From a checkpoint of a small transformer trained on Wikipedia.
Size: 6 heads of 32, MLP 768 tanh GELU, vocabulary 8192.
Training: 145M tokens, 4419 steps.
MLP neurons of a small language model. Each row is named by its layer, matrix (up: input weights) and neuron, and shows model dimensions 0-191. Each number is 128 + 32 x the weight over its row's rms, rounded and kept within 0 to 255. Numbers have three digits each.
A block is one neuron, or neurons of one layer that tend to fire together. After each block is what it responds to, as a language model described it from the Wikipedia text at the highest values.

L6.up14:123145123102081126117071137122093092122167105125117142109150112048139169115103121160196106186093085150117167142131138108219115076104106122118108133116163126123188157173149137130174098241119077123152123058094112135105138124163135115126143111149060147117105093168109099061162112160159137144124188154172162104145155093116070087148111083137102164135123121084093124055125118164131101102090174136118138148136127101146175135155134136103090102167150145134149170097171189126128087165128093158063088110176100125104162086179100169147110117108117122159160110180119088140129127152141140050
L6.up42:186094156168100144183128159124072127153115078143099097166108080136091147145062136146143124130082164151126162138132114058167119117078067141084085129094125123120126106127140145087151175155145118109203095172070101128121167169142110106128104111186151183143126122122195116209151137138113191182158173141106109147167107094122118084060134181112077116112154090087114151159122082106150177127122140163106079202078150154114152170165165175091146176108132116143089150129106133070188102124104126102109150135131117163098118089097143128137115132136132149110112180062116096166069097121129148113
L6.up102:163091157158140158133102102057124108128160084114114124127107084156084074194111109140141104127170105144085090199125135051095155074097109173174159139164090152126117121208197116086111168169129114145119197120135149128115161194110057162159032162127148113126152133128132118167124119106131126169144129124118130180160110124107132093110170125128105052159169134128087125082140117136148095108211132114188134132070128155126094143114163132080126129141116078140128175113094128110119143104191129121100093113112100166100184178081130114131137085104178150124170150160165156130110097146117072115
L6.up112:073141179101073126128149123145112095112085103113105063122101131120165134113144118161114134115148172152106112128103177081165148150106102094138152095127108174130118180115122187181116119170160142106162086123092148121170073135139128123116095147132121160183107081127150154091181148163156154098149071170106085140166119078119088058141129172050114156198099093092132154134136145102117143184105101094178128172136162107139116097115113056083094124142140103067074150108110111079149123128150145164103110198130080122112122213149159130123145166068106125108160099138191177176126136172145118197
L6.up131:186110164104086096091102095186061125131125065079193119183110144117128125145151113118138111178179100155123107130099111132117170107111168082159092106103132140140156167105143134181139136128139169160095113137110144197148100112050212074129154148062128070129159157160160158069149142089117134133133095168139093123144116123118083153137151202109156073085120141126098118119143191164118148121103162131180154141085110088102148144101131134173143127145198106133114102092081177066126133118139070107122097175143076103116138091124156135173147168120188073128128117101128167119080060128124124143
L6.up181:124108101116114082131140142099076105108118120124138146115104074101151083115189170177169102153057152163164129123153127097175079174134102106154151158187145128124052108069147159210121120111059132140170125158105151110067135128136091085127178087181164121179119113095113136187132125073139188155119136152140131112147103086114101133101133094183149144076131083127117166161114168145106101106232177128123132074114169057092162076157129162080146167130171112107138132111129128144154095116137090127085128160148158093137147210161132144148146136087108113123103134109166140121087088095125123094
L6.up187:181120200151156115085148107161128098129104099023115085154135174133160143138160198167138086141170093131104069036151072057115169098071133111087143109088109106074162122124106138156125126162107118078131129136116109139188145112112069089120134128161094116177115100118133154181195120112132169139158149142119054133154068084163105119163106133135154133138100071151178114121174155153092133162155110102142152165117136068089158167171103162128171135128110122141113113152140182089176120137126078119173130099076128123134175133123105073113178143114142145145082132117185094124133138120146151112
L6.up203:148065115168143174152155160116157081145190100123132115089065065101172168137143171153176115081158159081158121101206183195205160093052127103084114126158160099096081115128142133086153084098121154152112130069150068101193108169140133140076117096096079099107164156140141167147127133141103149122144096115140085120153147141162116139076159149135147132117120123141102113164159111112202103175155145119064121172138168099164083130087081098100111129108114104106141143133179213122172138122113103095097126160184105131114119101145089160128151119079166124149151112141118122092132074118152129137
L6.up338:117087171162092116105106168100108185095199133186134106083118074156155155138084143148191078188125131186123115139135184103141128053136095087098076184133125134124108176136137139165150128091148136125108176088125154120081132114099133122139121135148110053087150115174147182109141143122122147109143142140123124097159136141128107129118163116118186158106150057091130098157103144060137160173207139134162188144038176102134180106120159100165107134167158106091127149125090137103137110140084092094072082056171132130127113169144139137095095141120109113109148127091160133160104071147149197132
L6.up345:102122107120115092152135151181137133147126119094079079097139118129152152158182131136143173160255116146106113154154117109180158052155125105113130098108154159140037121140105114193149060122173089093083111150151099124148091206119128125093107089132108104060146095150107094117125134137157117130081172187126078130063195144147106135171143145132117140138099109075119132199090165139102112105124171053149153146100215115099137118100092142106119115135062135106110130130120155116137143109131168167133130145103083162104111141119149155119149161146137107195141118166160146132141151082153063134
L6.up396:053067209142130144153155108105159162088076067094121081074150065134110156098155200065171114140072128140101154089140179183167156121189133101208162068101089161125103100077152136150106120145143136135113114131140127051102096139147113168142146108141140170144129130077102186102158119134136088167138204152154099132113151105153139137097122141132141128082099119127147077082118135089113122149171144135161134130103136138135091191140147129171120079097109147116072185123119088155122135180162149194055096151124106102153109155150156130097113116111143068138136132127166120147083118100100138138
L6.up503:105104122097102098153068157112187153138130144094146085119183099107139108140147110130090099157191134182140118132125127057110133122117133106106142128137124081124070125136109106183135128133183144144167169139121155127095073099109083178115114090147082147163161180132136108172138138109117128106099123118145146133185188163088178145102170145147078161140151075093140129127111067173078126143184127125173099118158188106125182138150056110100093047188085161071094138091159152120136151123151084123173169062108129161170108144095131154081205109175162079116129123128104103151072157088136160144
L6.up600:108139129140154077144194154128101136094132147111102125121099089101155119139140139169156121113161145149115149188181113066138218129181102118106160110097147106089118111181091073161102096156073162093094171146133119196136121103096093116143085089133145145153169130141144063113165100121088115098144133148132121117089119140072086137097198135125156190168098061139186163205049135176112102080123156147161149213126128080085122109134159087114152111137091095148123139143148133089113149070137146122127142126157117188093098135121150150111118221158102165141141133137106123149112097061138122152
L6.up706:120116137070157144140137143119144185104101099159125101129163081112174126074102113142160087160134116131152132128178086112232086170129155104111106112083119109071079140121147175137131117089146095131118108145131143171083130219128163080090143107173109147118121189120142136153183110122131114142160100128154100126081178089137134155148099135108161138156120175164144141156165107078113042098141165138139162148147109122132171185107110142140128131122121119054087179071155104064145145161160150117107107077139117088161164194136147163151103161088114088057133069115140095101109074103175074168
L6.up730:086106085138101056073129149194130108098187073159102111124167124124146136144148151159136114108142127167124189125160108111160111105126071086065179116124131144084099123107164126113093112136079105081105157139042137147141125186142131129133144133171132096159161106160165125201162144111129181151168200106108134203104133032159125086158138119131144119149082091129118130152146117112122136188062086118147115152122150106115197103167134160142135101074085080143111149140130156114140175092127098125164119115158141164131124182149155149142182111140068099102064175149108083160079093143139153103
L6.up740:087139141137146131113122139146074155147099149164100131137158064106147056162091106130146052101129095146052126069154204142102085164181159065100127155142170127134097181138116200198117179115147136165055106176103136103146140142072130130104166089117177133126116131096165118147126097075142101100139149095100086136134095119135105157131182116156118109160083095156179069180103154098050156126170148154105167146111189161153163137134139102166136106124137126123094093120124152138110137138107145125164122121082082094127095137101128153148109175160048155135151134092170173121088124079170140106
Verb onset after "to". First piece of a verb right after infinitive "to", a modal or "not", e.g. to under|mine, to over|heat, can't; also fires on false "to"/"can" words (to|y, can|s).

L12.up595:058154041136154066075140148081085184107167142138144094106156066064133140135103158146108175156130112166027114146091145164136150106116134093093090115104173131086072188153125123164096140111180117097124121119112115090168127114067133113119104147131137094140168148136135094083095154110197168125122127137127135151118129152111131107150192171128129102098145068144081104106093129128144141128164188147147097172130144102164143196112157198163062119170148123139213124098138131145082115126128181125150159160137155103066060132129155151112148122166166127148117109084165111132124133153091106153
Reporting and declarative verbs. Main verbs, often their final piece, where a named subject states, judges or declares something, e.g. proclaim-ed, believe-s, wrote, noting; weaker on scattered word fragments.

L9.up205:167135126178186105154107087135147066119182111149133085087165120074148126129148117114101096101138150174112152097144136146139084075055124175124171115117167173144120091166145107111153139101076099113087174100131119128187187067137079172172131111095124119110163103126108152117104209076138095159105163165119107151183089216121154137106123103170068136116100154161081107106125142153111069177134111098130094090133049070118152162128136124129176100140165111067158109100107161076122134133163091160147116138183153116111131176071135140109169119113136100133169131127185102146133117176126179143
L9.up595:150070134145120142117112078122113171112116067137081175181158108177142081107121179189151119110121122133143169122168115130126145134106155106094152116126167115158171183112073085164107081118113186150107131124116066140094151134066150140068141234139105087087186071129145142137114091093168116196106195163134114125140155159089165125096160092197128155038160150125159091102115114143167193108090116113113105077143131100137147159106140163147108099099146153057114115092112150117072110120163121159157095162105145124107097156134117063152147115126111156101176115135088130122122175152132166125
L9.up688:198109169133181125152155144109100071112194145084154072075138121109137142111081120205085111120149179135108159126185114175170194082097156097110163091145153140094077076135114118115118184109190068145101137141159097096179146076117141127154211106153150088119133127150130099098082138122068131114118127158131082067130132183175130118088094170133124151112122105161105136131146137105132117142102138069137166080122100144115134151118088172093131127121154134070150133108131070143152104126121156148126179158125088164101072168096112107126145107133175144059177162121141139208094123168160098131
L9.up710:193150226129088178158104165120153098118097206116157204103135113132091056145115107114103082109174125111094142049125108143181151126129184117184146112142117136081101154130147100150072133157153123102107178123128045076103156098136135124117143124131131091150145106159148124126109132099124196129093138132138049123171176175163096135148099181111099109145135137150094168124144126091148094160117106118111142130198132149156140100129089126172099102111168120102154096122147155158107127116126076173134121074088192148167117098119117191124127078146082095110111110081091089164120125104139208149
Determiner after preposition. Mostly "the" (sometimes his/this) right after prepositions like at, under, by, near, as in "under the command", "at the time", "at the University".

L9.up408:143170115133106095164138140174107099104081074104133144201095101205137162144086145172111179169149134148116120093161142121162133085074129117129132136081049134150054118170145163125148094161203137120176127118123132141097094109165165107100134124117155105124085164150145161217122156138137150187113127074131099125109133048076126137102142112120130151153092116097091109112096135098070091119195169101184120134104107141170109131144093095130086065144127175085107094097114119121178131156120146144150127180149068154149128137199143173117174093130096095140102115099149107206098164129112088127
L9.up456:091160077119112158119052157130146151101215072112158138155154108162158132165153138150212083164173173139181097088116142125146057126149160109095076102094144090185051141130145145120141106160192100131172171137085155158120086152117148114121095120137098088175217196113113162138154140131157103120100131124145124146079138097110149126125174131113118116096104133099099129138053101066081113109160163131168151121095158117103157145132079183116138127104140124067132137080160106118073144108109147136116103089145120134116137161132151159142171145119113084137082115142127036137120117105182112181
L9.up459:075135109050156128127148130125129067131112149115070111175139057134126130144141133172107123185111161194132150150165139107129157153145140052098090168080163085145100127155083155131147097175151105115147114179138112082064102132192160129153119090132091144147103149107117139149142190093116115161165166077136123128141109095119162106158149111058109087173085128149102169113084106138099108153147223112130170155163102131142130112127120127111132071153119149108105115050113085112152192196171076144141155150087175138113131143084146144110130142075149115105133139115117071169084179188176125107
L9.up621:129125118055198094142101115139130105137091091128136162148159133188125150135105129175138111175123201101123128086097092109164143210138207097137130018102149120092156140128117145202067133107094117145190117188112108069094137090143098114119083115151107142130123132169170174163168110124081090177124113103115144150170080085125138127109167170084138149134070093127132139112080142099164171164151157101088107120113104114134131118082159195133128078139107076125119159102106096144150163150123142159166146114147148157172128206136138147133125127114136114100170109066084110140104080187115107114
Main verb after subject. The main verb right after its subject or a relative pronoun (who, which), often a bare stem before -ed or -s, as in house(d), peak(ed), set.

L12.up61:097170146130141145122058097127136149149141095115063158101079093118161167097110132184127063107122185125137131065129177133073157143123099144090167096141118099163129160139148125086133151165123196131117142127105211178126134094145148170076095096115138135124105158052139100167175114100114132073112074131113115104168109110139164126156123163133171149155139143082155089126143096152108159041100163186164159114181136139137119064057138117142161135093064172125108117153163163128137161103104066111082105140104155097155144150136114093099106103122121146138173141162158148136228084153151154094
Wikipedia boilerplate phrases. Tokens inside stock Wikipedia formulas: the Personal life heading, census lines (Hispanic, median income for a household), table cells (Total votes, Turnout, certification).

L9.up165:127150120161162129126146168123104144134108117187118106162157141114144137138094163165164161141097130120166159149172084156075139138154129102146130096082116170050169150141113175173097123080137122138137091238161152099086118023104089118083109111152126079144111122109111119142121143098078101160123137153158141077093097089129126090096135163087137093175197117135093128058118144119101149123150181121200122149131095142168069167119136084167172133116160101101164073043122105106129110167140096126120126153107151108151175125122077113138123123115194128099186158109146119165148061149123186144
L9.up391:123088120144221079150141156075114148138128138113081117162171087130178129178154093121097180142098113102114139059126103160099134176064200116127100123099105161111099079139170124132162124164095182107119097119143185178170127105049111138120152131115127120127136158108138118108115154108100101117115105144129105095127148127154174128108144103126127100180089073153103206050047159169137089066144115117138122145158126139154144108120214153131088168163105162133137088130114157046107147122148183087179090073122142094142093159098167109147135115095078126152111158129134161134163139156156094159
L9.up548:145178123147138113147156174128085061227126110136069151154114113118134093101110117050095150110114138135119165138201112041105150136125168134130117144084129147107104131177128174123050128141069161160079092111093124123189122106092137166157159138150144099131074173140096136127096141128106157164128096081140101109120167141142123102176154103138119134175174133126056126117131163103126134146215189098194132115129117102180127141140220163134123134118138161085134139081108090142080110142094095065102104131105136149175106143117140079082154130126168085146158139114138077130133056128117146149
L9.up554:131178132168179108151124198132108131140099147130093100111134091130115107101098140128150076156116095108150157136189082091181163160089174127129117132178138123153109155193137101116115144156132094104112127163096178164168161093141140129142125150118197060096153146125114149174103117137185163182125118118157122111123152149085104175184116082137099116180139100099111158071111128190160122066185125057123146130173068146112127168095125115105143158130065102147145107184178121137152148117062090091110133086132099085167145161125167133070148068095076121116079077109093102118182101068100106126
Before-a-number predictor. Tokens right before an expected number, such as "there were" and "size was" in census stats, "(age", "area of", and blank table cells.

L6.up4:099097122083128152087157107062099137103114117080153111099136150106091115111091129141069143143137188094143194073164131143121209087132161108105108163150116165095127105176150148128186095157054163182119132111123139062128096147129098177107114177156144079090143137131122062141099174140176114140141121124090066128171149123134148151064118140137180111137137145149127142128130098133151183163142210083153146123076132164122145114121126187113072119133154071184118113132150202117140133133141171169184176083109060127117166122125146084112102137153157126096133102083124078114135109131166187079
L6.up93:182097155152109140117113118103163168128138147130125121115083127037078132170099164128145137120124116151091103151135142096102117127080118168161216124144138165089142142140152114161171160153149179138164091086094106114147122105196098148132126167085148131111166110062168177119135169187151102148187137116186063094109118124138121144136127090128103161141075121145132170157151101070105166200161063100176075104083073161135063101098120098135144135158132170100144154089073102156122123112150025124137159080097110165126155136079143160146163132123102155086142140119136108175141094127079116102
L6.up107:136178164121093195126097147147153154127126146114110111091215098130143126064089131103133145182141147113124124135152097130068147082091131100151075135151091142125130094146107129117133072114108125101142029089120107141150134120115163123169116123108156137100097166171148127140074120114081151115129151212128063192058188199102203099137160165141160122084157146102153089109158106149159097138174086170110146056116145167114165116104121117096115103139150112197149174090078161108076126114215124122113084145107115094129115086156131131132117086129157162160106150117125125186117136144155097154
L6.up191:131104108185067081086137130152083156153148114114106141162171147105129130113153097185114076179049082085139188173131125205101089088132126159131120126128148098123136159155102105119157099140177135113120122100046097101164122124088109109164134130090131111171090108139093085129167146111097076159134099174122112129105163137060086143162122135085095169105135115177101069174137155125111090138126145121178110168117175111156115168131158143142151126123099100119167104093108198150134115099130128158151117108164136100118103097195153200071081155140141167181085194174139115167141151062100182132
L6.up224:128088117172147124117144133116120105176123147147128147111100122096135160133151170143142135102096075171171091127079122109075146122159124125092102143174122113142163130150053161121177138110179152109124099197111057135188086059132127120153107078150156164107138112182132129139151114156167113120081126147136139128175137167108151083095189123101161133220157123137110081112088104117146148174114113108169160099096171152103156085132094119145162077016118100094085189084088142062100142156180113082209145114061077157137177099151106139118144116141145107110177111121143137130109159147141110138
L6.up252:157119099154174154040096124075132149169126182120129167075145096149118120092145168033112169191132138152183137071135130122136075136138125098143104080160103119147113140123116096096141144137122114092062159140130168161129110110122190141196158086073161110164184098161148174136161115107221101112092132100126136118131135103118122118100108113142092177121092167114117158179092122101128179097064137059232144118157108162087093093135116118148077128092139126104158181097157142125163123119122099159128101144169148106182140112111132124101155104169167146120150147109108070190124127096110126108
L6.up258:114141135135120134102114140108158144115093154108121148077122107094126107152138106191164102146102155099132149128096149137106140061138140154152085131100136095109130188127186190196151081097098122136135170149088141116174121151093162199141180080118122160112130145186149102094150149105138151134077101089150106167090168115098186125105173178164144152135137090154060121139129115092139141181090154152156154105131111103121143109148151118141066098130125109077118075095114130086115107245126106142104134088105073131169093074134170082156105129168167147111161159135068107167055205102128193128
L6.up299:165182176124139122141141152153147173118122123114158149119136075154138118143095048103099120113086121144127128102144166087081116153095136084135103251068139133145104151169137123190131074128131084100121161064142133111102131141150168123082113076122086161075156173116111106152107163151106105145160168146088078084136070157116174164154137183129106160142130144144114130157140144120120136104139119126130202124163157165123102105092131136110187115137168158125097121063098085109113114158170179195125070084147108079136167079141188152143085117170105126107155167099045122138088094114138169106
L6.up303:137148150116184079121115130101113150079090129196122129105092135104155123158119147126175121124109149134145156153141179114099156111124134173085111133142123177135176216131142174180133118083188132094149060165098149086060112144119091139139068130077131127067125147109068117115093162153127122137151146141132104148162096130149130148140148079185123102124090119133109073123166196182132096121131131143125082139116140177149101109064085091128114143166137100077194082108138144105078129183053076109158085174125114108174104115194164133140119159143055136128172068149155124169061142105112135134
L6.up327:145114092122143043079139090183176166165130118156092160139162136106120170194155087149217103170162090112097187165147115140120127095146148164160116142168142098141143158094119096209141097121117108053177092121117074092168088133115106118150136072101154124123094072198149152074109106121132075133137169084127119123129090148106160157156150136133170094154088114132085092142095122126155095190118082152123130114113132129132084144103102181134174112160126141202153137104100189124180121149164097140094148088097127124137163117096081162152079119126096088130159190128133107118149095123096098074
L6.up339:123099084187122060117105157186115183134137157194086122142082138142133120136088132161153113162113088089090158128142182160142158089134119108124095167225153156110089127124153087121152080143146116140109117122169146132102113126100132137154142134108137141092104172100141144160154174141081110122098096126131101132153118102161051052151164148118103107093123105118079155097157110148116207143152140118139130127089100119152130215120123062204093130154134150085087152100136151115103169099119152087039062160137145155126130068068105124151089148181134099200131179142123122125172086129128161125
L6.up423:170124155071095163136062141149137104125123150108105130125202054059093131114081167115124219142133120125167098149142139131132070110143165113137105191079192115064142142146143101170087153104135145115100093112171112114174119075131129159127137185099143165130105111114117118113115094131143143142121141099194138146099110145115125122072098106194136103134149090162064107160168088166111125173086119068130133156082133131214177107166120176150111108121107169110144125096177126151157147155118149165093067122170144141142042130137127117115165150122173099171096123115149125175117132106146083054
L6.up432:135088115178130068125080131132103093106148115205089101139122109112148115126135128144120191150100163116165153150136092093070065090086171168149149120102159107089152074130115171150103110121196142128079152130100141143099132105126128136158152138165147120126081085139095081141084160208138141165116111140160143144122070123114103143213129091172160095146174091182105105145115094132091178180106119087093170114091119116161118149158150113165107077173149079029144141091115118128158125174141160186128102112117092117120087142220157122157092143134146079153147115100127145126071175124178150111
L6.up479:169121122136132123128069167087119156125118124081112111128074151106120102099151117186147141097140128137158115101141127189122110067106148146127148145096078115139157135107091149171118112100149111116121096134098099103128142122118153189149178162155132122085151110151188159151135112082131145083164125067168108154102102123146146108147086155121134139139190133155120134107097218061179132102127117154126225182086107166087161061073182071099099144126186137060167071114122063112124134136095108127163171140159146139064136110153140169118171198142188166106124130062086093134135127120168151098
L6.up554:152122096083156158099150128109063125123101129112114148161168135094145186064162108144147148152135156178157075160123163132143180137117227100128139156163170123118119168144163118117087104105113106078159114137099078066169129104091103102146130138138091095199118102136162178114156160129081111193162061177109081104097109143118142097104146095143143090167146117138101107123154173121071128186104077191140119135156079127177109068113130149118113083084090094109115149110110134119194131155033121146170124109116085104127104127165136126134110091149141194083184150131162158115165128142137069139
L6.up582:081110113082053174080109111138112155091112096171126139138109162077121053120185146165090046143098058135105158119136149086122123093115123103086094177100033122147132124154151148153098104145152150094139168177087106188125158137116156118138138141161173142153161164120084081108157162099115125177186108118139090156155172134169154118125139085115145137140096158151139132190150144051099106146122072176129152089106126153149150188115071143148100131152125178064089136122130170115060126146112129104192110110123129110140161116129145127143143101135117147121133147116170186173156098144058182140
Under the / prefix continuations. The after prepositions, mainly under (under the age of, under the authority), also in, over, for; plus word pieces after prefixes (in-sp-ect, ex-chan-ge).

L6.up59:132086141108090088108147080195076115172119117111103144106164161159087089121195129131169116156128106066113154133090167135150180150169132167106136113107120102067096173161163144153098166138166092080126177165138181120168133110133154142134074120165155061152134114163138091160184127147142124146065123152104144092098089118072111115116116152130130122159138166207093157156097178162198140123039132097115125095148131029143106088107140107128147144150121105117151098109078121146115118167095169150156128148092125168125128115104130100094183136150194065076151110156153142120142109075173092112
L6.up91:119140113116092108141078072108101148138136109134128180171129129112149100117137119136198170111120099029125170085129168086132157170130129149104115136099117159099201127173094164096086148084139173149116146188131138103185069130098110155101103111104232133148119151131167154147121096096132091146159163164160171114089139178107096147085115184122133150128163095105113145109136128107122065081185117111106124127144113183102179144096090170060127104196113103080068160123139089132127203171165135121163138152102097161121099141122136124154129140074138138144189092154150120106093081142094178095
L6.up179:156175115131113136074105090155115157127100110151076139181233090094135089103099149076194116120117101083114120091076130130114139178146136136120109154119129097079142184082143094088111135097123131152104142189145126157131121070075139209080103117145128104130112149068140130144115088140129102186146155050185108164149152164163134130122165137092139152146210104134152069119098132168125125112142133149205102073194141163127108132126180142167098122150148140175172132082146099131139123177116158018162162108117131147128138053114135164143104100121136123102147123126098094148142115131109147109
L6.up206:192113144097167180110102138110125159144129178151096111027127137097105093089123160151128140158116110132195110130098160090147184171096140092150090075173080126100128126149135129193077164149114203179133157124101131124144174115091167111147148147125088125102088106145173102164126122113109087114158141148096060098138148137109081161130096175178147139172111075084163132103105159134111051161109109148123097115142116164137212165141066129085106157138104086128109162148106176072136143122116175164158206110151133125094125125098145113117098148123116129117143153054195156119118065123113143097
L6.up212:138107168148159127154101136118165166176125121116187131132106106121094175195170146177214085106128196102079126123081144144082176163141115159109123134132183145115187110163168185103160182138138138098114151097070075111121153131102154142136105135079120176196148181160154100136150116120072133116138186137081143114144122167150125132083141127116131088101200125087051130120062101135148098122123095141075133084148093103164135160130086143132132144124064078119143150099100074131111071163111082140122132132108171144085189096084117091119175129095096108102116174130103126080161148126091157098
L6.up268:145138107100133152153143128179109118241137108126096170151133113080060111090160104063164130111053110153110146110194134097108078166133151144135189116072134161118176176125080142165166161139077168165119092097069195129124218180093166134160111146129103082137104108102133160100209099151112136132146091109113138100136104114113090127084099126123104083150141088062142131104132167121132110090210148183193084106159149097098123147122129143127143081103112145101127113115123137118102149163142123139137167137104155102084157080095131142107137145113134146112107089120143152124172066076140158147
L6.up386:169114122122159142160118164100123140194158048160133168082143104154180117130204115114161081115105108095117130148132196120123122181117143133166146127150112187219178101166160136145140110145075152073131173107140116153129132108108156118129130099061108098116126145144171107127150144146149097129120193079128138129128124161117093133094127144120190110078138073129113121100033115189070105110077156116107115179110164085163176125111146153100105197096143125174078125121096093103081115140106089145199128118159128089095167129134156171117136166094139104076114100085157101110140140147062146077
L6.up443:117120109124097147114086145132142116165156156088087154075094116139174123052161109107131110192140113114122154197146148096111184166105112155163098125150190080063075172054147168136119143084094119115116130135078167113144120156112111172095104096102155147096084130118181107108186101167123162123182131128077075095160135096104122128186171149115181092112088070151139134146125152188164127053127071111100101117197146140116149138108103157117121126129086118128139134125125166130079115095128168102194160142117177144153081146119107111166182193143141099147164130070182111162123112106179097132
L6.up452:134165100100143109116100155140101161152049137114133189095100128159105131072046128094163136188068094124205130123122123095090134119126108140109111211129105150160127202121133109141115145115146125160115141132090138163088146097087135151048139125085128085106156095132193125167155102153141155158136162143136144125073079096089139146097107170128164146153181122105145113182039132140125072089139157162135175156129110098164098092148129142158092170161116102130166114100146108159158172152105094092096201175121129142197124103111161138116118138137110104065159126097072121177074124170127141086
L6.up499:169145156143176142198101118109093097139126101146138124103109185151141159091141093143171104151097150115192149108155105051115145110043086169146090128109115117124113100112083159177103168126121141154133101155099141145208122109118122134088116096125125157087100139154192034131222117103087145147146143129121074084126105112140120161097159172092117081132129130114062110186086172159160100130139131148149093144094078105165144145123116147121119149061130157106137131095186109090145179180133087118120152131085186140164135208127144082103124123144128157110151151140082154096168060116177125132
L6.up581:143151073110127085096119071146154133133125133119115097132118180098112126140158099153125127091156085128131122078111088107117113104077141121164118125158092116056124155136153156098136170133167064134081152147107152124143139118156194123116050131138142132136142103115091066148084108135138091132141061171130186118176146139088153109142152126153147127087152102170138163139092180154140127189065137093099146106153124103127135124057147176169154171141111052108127137098145140122117152111153119195134150147103177139191138147131061135121165111020144110126157122156195191174155089136212148068
L6.up623:110131108176131128144110127098177122148106100094088155133090073152162126166099095116187122166125139080144194177133160127149144163078128137131125122122143147070171157103121136154123168052096085117068138079150163164159153181095143149123153046140136124118151106134147075166058116157166106108119136125087153156160143139105085133172192140142141114069139103158106090156086073089141108176103078160106109106138131101164155177088107124143170182147140108144123157073090121110091139134123142178131123124133114126122135089135150157115161158173118060097138132095153131111168005200136154082
L6.up699:124163160120142120112117139163120098099125107145038110077110106112106119111141096144126137086104187138117111195138073100125179084117168106109137122167133133161175168133132112143061075102092165144120142129124141113139131105104194089157133071125195097146126149121108113151116132102108179146141112139202112122078172133143176149159085103096135134122160150136151090155086143094071129076165162103091135121131103156166108112125150103146166161176126105099147203129184125084154147090141150145109170134157099190210112188130153153111051147143152077094080157150134127084046137151130097052
L6.up704:157151134200160080152074114164118125154097121179089152105128111189084148086123150152139128156143153074093112122124109080119135130098152126101087103143189082097127125161157134173162128078113137158141107123105125132144156093098133118169113091151117166118103183112185067113140153137125120132164120107125082090143129076131095129095151121187207130114147100117153086081083100153165110092076109137163079120099142140075159087117167108153144150139031130107046161180100144143151126189174183159137090139169188137142168125141076143147147137189152074150149074107110102105152073137108138170
L6.up750:146136140132132164136162153154132126163197116078127173121132130160160131125122165109151163106093169148147125150126117118154170174046144109116161144133107167123145136127188121107117153171147093134126162143121141119165177081131095098116067207101165043143139163126124095180143082085128059107106158106135121132099173108105082151117078154090162074069161139139185134113111122157102065098130167209080160099138142101143116114181144131113121091203102077132097087112151020087102084133112094107109100165116115101133141115105092152147143137171133133169154156120123135153075158146092158072
L6.up765:131108149100161102101141114110096096176136125140113156123163100120163131080137183083127120201132181091121135154156096070117092117135121126169122111203126117119129105195079126103105136110173161136131098150090194103154193134064106111147100120144165114174141089152115121147094181128108130120065078117161040113116129140109156117081139143085121096142097115133150136163119087112148127136123144172159150172148079077090095185154078133159135180130159163167106150084149153076094142186095132107121218125132122154120098172114117146117087129183140064122180138137111112061165051148157129171
Upcoming numbers in statistics. Tokens just before or inside a number in census text, infoboxes and tables, e.g. Elevation: _, Total votes |, digits of median ages or populations.